{"n_layer": 12, "n_kv_head": 8, "d_mlp": 1344, "vocab_size": 50257, "activation": "geglu", "rope_fraction": 0.5, "init_std_up": 0.0211, "beta1": 0.9, "steps": 10140}
MLP neurons of a small language model. Each row is named by its layer, matrix (down: output weights) and neuron, and shows model dimensions 0-169. Each number is 500 + 25 x the weight over its row's rms, rounded and kept within 0 to 999. Numbers have three digits each. A neuron's up and down rows have the sign that makes its largest values positive.
After each neuron's rows is what it responds to, as a language model described it from the Wikipedia text at the highest values.

L4.down1224:514462493500497548537496482527494512479534522499549527476511530514500498521509508448462463477522462514514553513505537510466525474519481471463503529481508519499542493523466458512456491436464517499454553550497524501528484486504527445506549514506477490519560499543510536484543497493511462527504480504528508536464514493469489527468517456547502491505509503524482465487542513465527505500516499528492491490484473489437500538486480524497507519462467496478516483473486525473505532480497552509499518509504525485493432471
Description: Tokens in road and rail route descriptions, such as connecting, Major intersections:, then, and colons or minute apostrophes in football scorer lists and tables.

L2.down662:512480485487511514507446508475494477509525488479527521482499493481563511572514497498447480581498478486488498511472501511508512524474476495487474506491517534482502504476528464518489514519535513542484511516460552451476501473502493521511525497478481519522490488484486508435461561490539507540505451470472465472487531479525550490520497519469556515519552530461462497473464498495499455452538484518528495478538507487492474545504481522531469514495484454542472526504492550503486460493493514536490474536487494476496504504
Description: Suffix pieces that finish a word split across tokens, mostly -ing on verb stems, also -ed, -ation, -ery, e.g. regrett-ing, drap-ed, chican-ery.

L8.down333:486485548493486535522466505483466508496516498555510472506484506505484520518536485486501511455509498528490485497469534493495495497502493502522478501533516479466537536484479490537498489479543501526460396520511489502478492487494485499490473546494520492514475551504477512463510535484469500527513518448483479448508487507462464481496468452484459540516509452472515494477501517461452492538468503466514567501499484512503465510517514529511484494513505455476476569475554482517511526500486517521533526512452496490500514513
Description: Mostly the first sub-word of a surname right after a first name, as in Berk(owitz), Bach(chan), Chat(man), often in credits or tables; also company-name second words (Disney, Soft) and table headers (Pld, Score).

L4.down230:491524491483497523512535479483504501527497494483471476504503464472470513465472501523497489525495476515497507489455476470470506503515483513519537515464534499519510508508507529489508511437512464504536512549492528469487499481516498495488546525570514443508488524555511498508539472469482486510537538471491532533506476505527526515488515512474503489530526513495528462514514469528514454504513480480482512474514506512518528555477561430493465463495512519470459473472565485516484524497524510499518460499540489507532503503
Description: Verbs reporting claims, beliefs or statements right after a subject, such as claimed, believed, said, noted; also wiki section-heading endings and percent signs.

L2.down537:527469545511507501506474504493468517471520447522461539474498448514488502476453546473504506474498502495508482495487497481471473480487534511506495500507495491474511506482520503559514514494506484456502490530497518511534492457496508512477478507506491474474463508491510478536512496515436494459498531469484530519565488510434524475511515559573493502464440508561506478481483485493498469518497483511480512518511514505507488486483534454508504520498482533494485494459504491459490459486502496566447511522441483528476530492
Description: Verbs reporting how a work or person was judged, often after a critic or publication name, such as praised, ranked, called, considered; weaker on numbers and pipes in table cells.

L4.down604:479469477451524526488565490534498497471493550502513477476456523514489553482474517524479515516502478544488529493530496484553488506514506461480515492496490489485509519455486533493524487497515487488479535456483510536524502482499426494543463541453504465517521537490496539542498461515510540491494522481487534493522492482501509516469494465518525503499460479522523475486586488483510526519490526505464516531497491465487501503503516484526481503496516504523511527458491488471500527494422486504486517497557497559531475485
Description: Pipe separators, header words, and name or number fragments inside Wikipedia tables, especially review-score tables (Star) and sports or census tables.

L8.down163:532530482531494471478538474497516529508497471506499445428505524496518509505522456475492503486495493489488475514494480495540480494559494528499483487491502491486476466508467537507481482459507543520491490489494496517481510528527491443528506506502504494530479504506472513546484488516465492457524512486482502481484491484478521495485554498469484483509498554495485458488523512476481498446506489508518489470477493509523497520504523465495460512513504508527454485478526460469467460561530456489498502485517499457539515504
Description: Reporting verbs after a named source, like noted, announced, stated, found, that introduce a that-clause or quote; also month names and day numbers in dates.

L2.down838:472501487492487475505503510479521539503464506508510476506489513528478519526538515478510496485496521493496496485479506493506560497513461484477520483485520545529506467515519497516478527515482514497475543502542494519556462476543475508469539502458489458513501499544466484472465539537493516564514508512535495466483468496529505496518505577488523489536530421531523513534490488482548484505451460500468546511447532500468454491519487515485478465522496515489511479509492487510496519470508478518519483498501474523538541498
Description: Fires on the word "the" inside running text, mostly after prepositions or conjunctions, e.g. "due to the", "one of the", "and the".

L8.down44:527489471503475516516496543490524510472510498481411489510543504495466550524509519510528512537518494522491488493527503501540461504506496498520475501455514498495477529515464444486522504491507511505487466481512533506487485479532507527463494442528506485471521528509526507479490459529471476534491498484512458496530500479493502495510450515488487500499532497481512501522532466491493477486539421513458501535454528481493498488499529506566519436552560517499515501464512495476490483516532510504466527543502547514489481532
Description: Fires on the word right after "of" or "of the" in a noun phrase, e.g. "of the song", "Player of the Year", "of the day".

L4.down499:508461537498510449466516508479454544473466447503499494490491502441509439483441509507534464514504505493460515454489462565502541469507504499526479533491513446475490477554493505503486503505507487512485574488496481530484520515508522509472501540498486486504483511504564462513490465517466513514546466487518512500487502480492488487482529499507501494522539483462483504540503502520499528474527509454472467446471463476497536503504541510509488490481464557457502511515506488503505522489443513523474486490499472537504527501
Description: Generic nouns naming the article's creative work after the or his, such as show, song, movie, album, poem; also digits and dashes in score and stat tables.

L8.down202:545489482483468494504489479490454489454508529530519513495506501509523492464502489544495507514497510488515464537513475445520513505490494483539504470514537515497520488484534490498519487482506542514497529537471498504511533530489502498496491488478514517518524454475489520482537540481499490465568473513499485516508531501524529503480473488519524506515521517508490499479502501491497529474460476504514499495466503478518458496522490537532478499468496486506539473491526469532517507492510461511553561553505486548517522486
Description: Gerund or participle -ing verbs opening a clause after a comma or after, before, by, as in after scoring, before peaking, causing; weaker on other -ing pieces and chart "number".

L2.down397:513540507480521517518497496524542505489506502512465506507497495531534499509511453505463489537497533490499515530531501479529482504513502470439495474498494474500500490498532472515493453534489514506480487500523491525500517504477537529505517521508503514518500483510499472516557454468508445518465492518465517503496491541479488526532471526470503495480483504468477479484438536547432528470529517449479456497541514502519530572490519541496483544540527528496592513480499484479468488508470494497458505553508455502496487508
Description: Mainly "Jr" after personal names, often followed by a period; also word-initial fragments or abbreviations after list dashes or table bars (Aug, Ref., p.m.).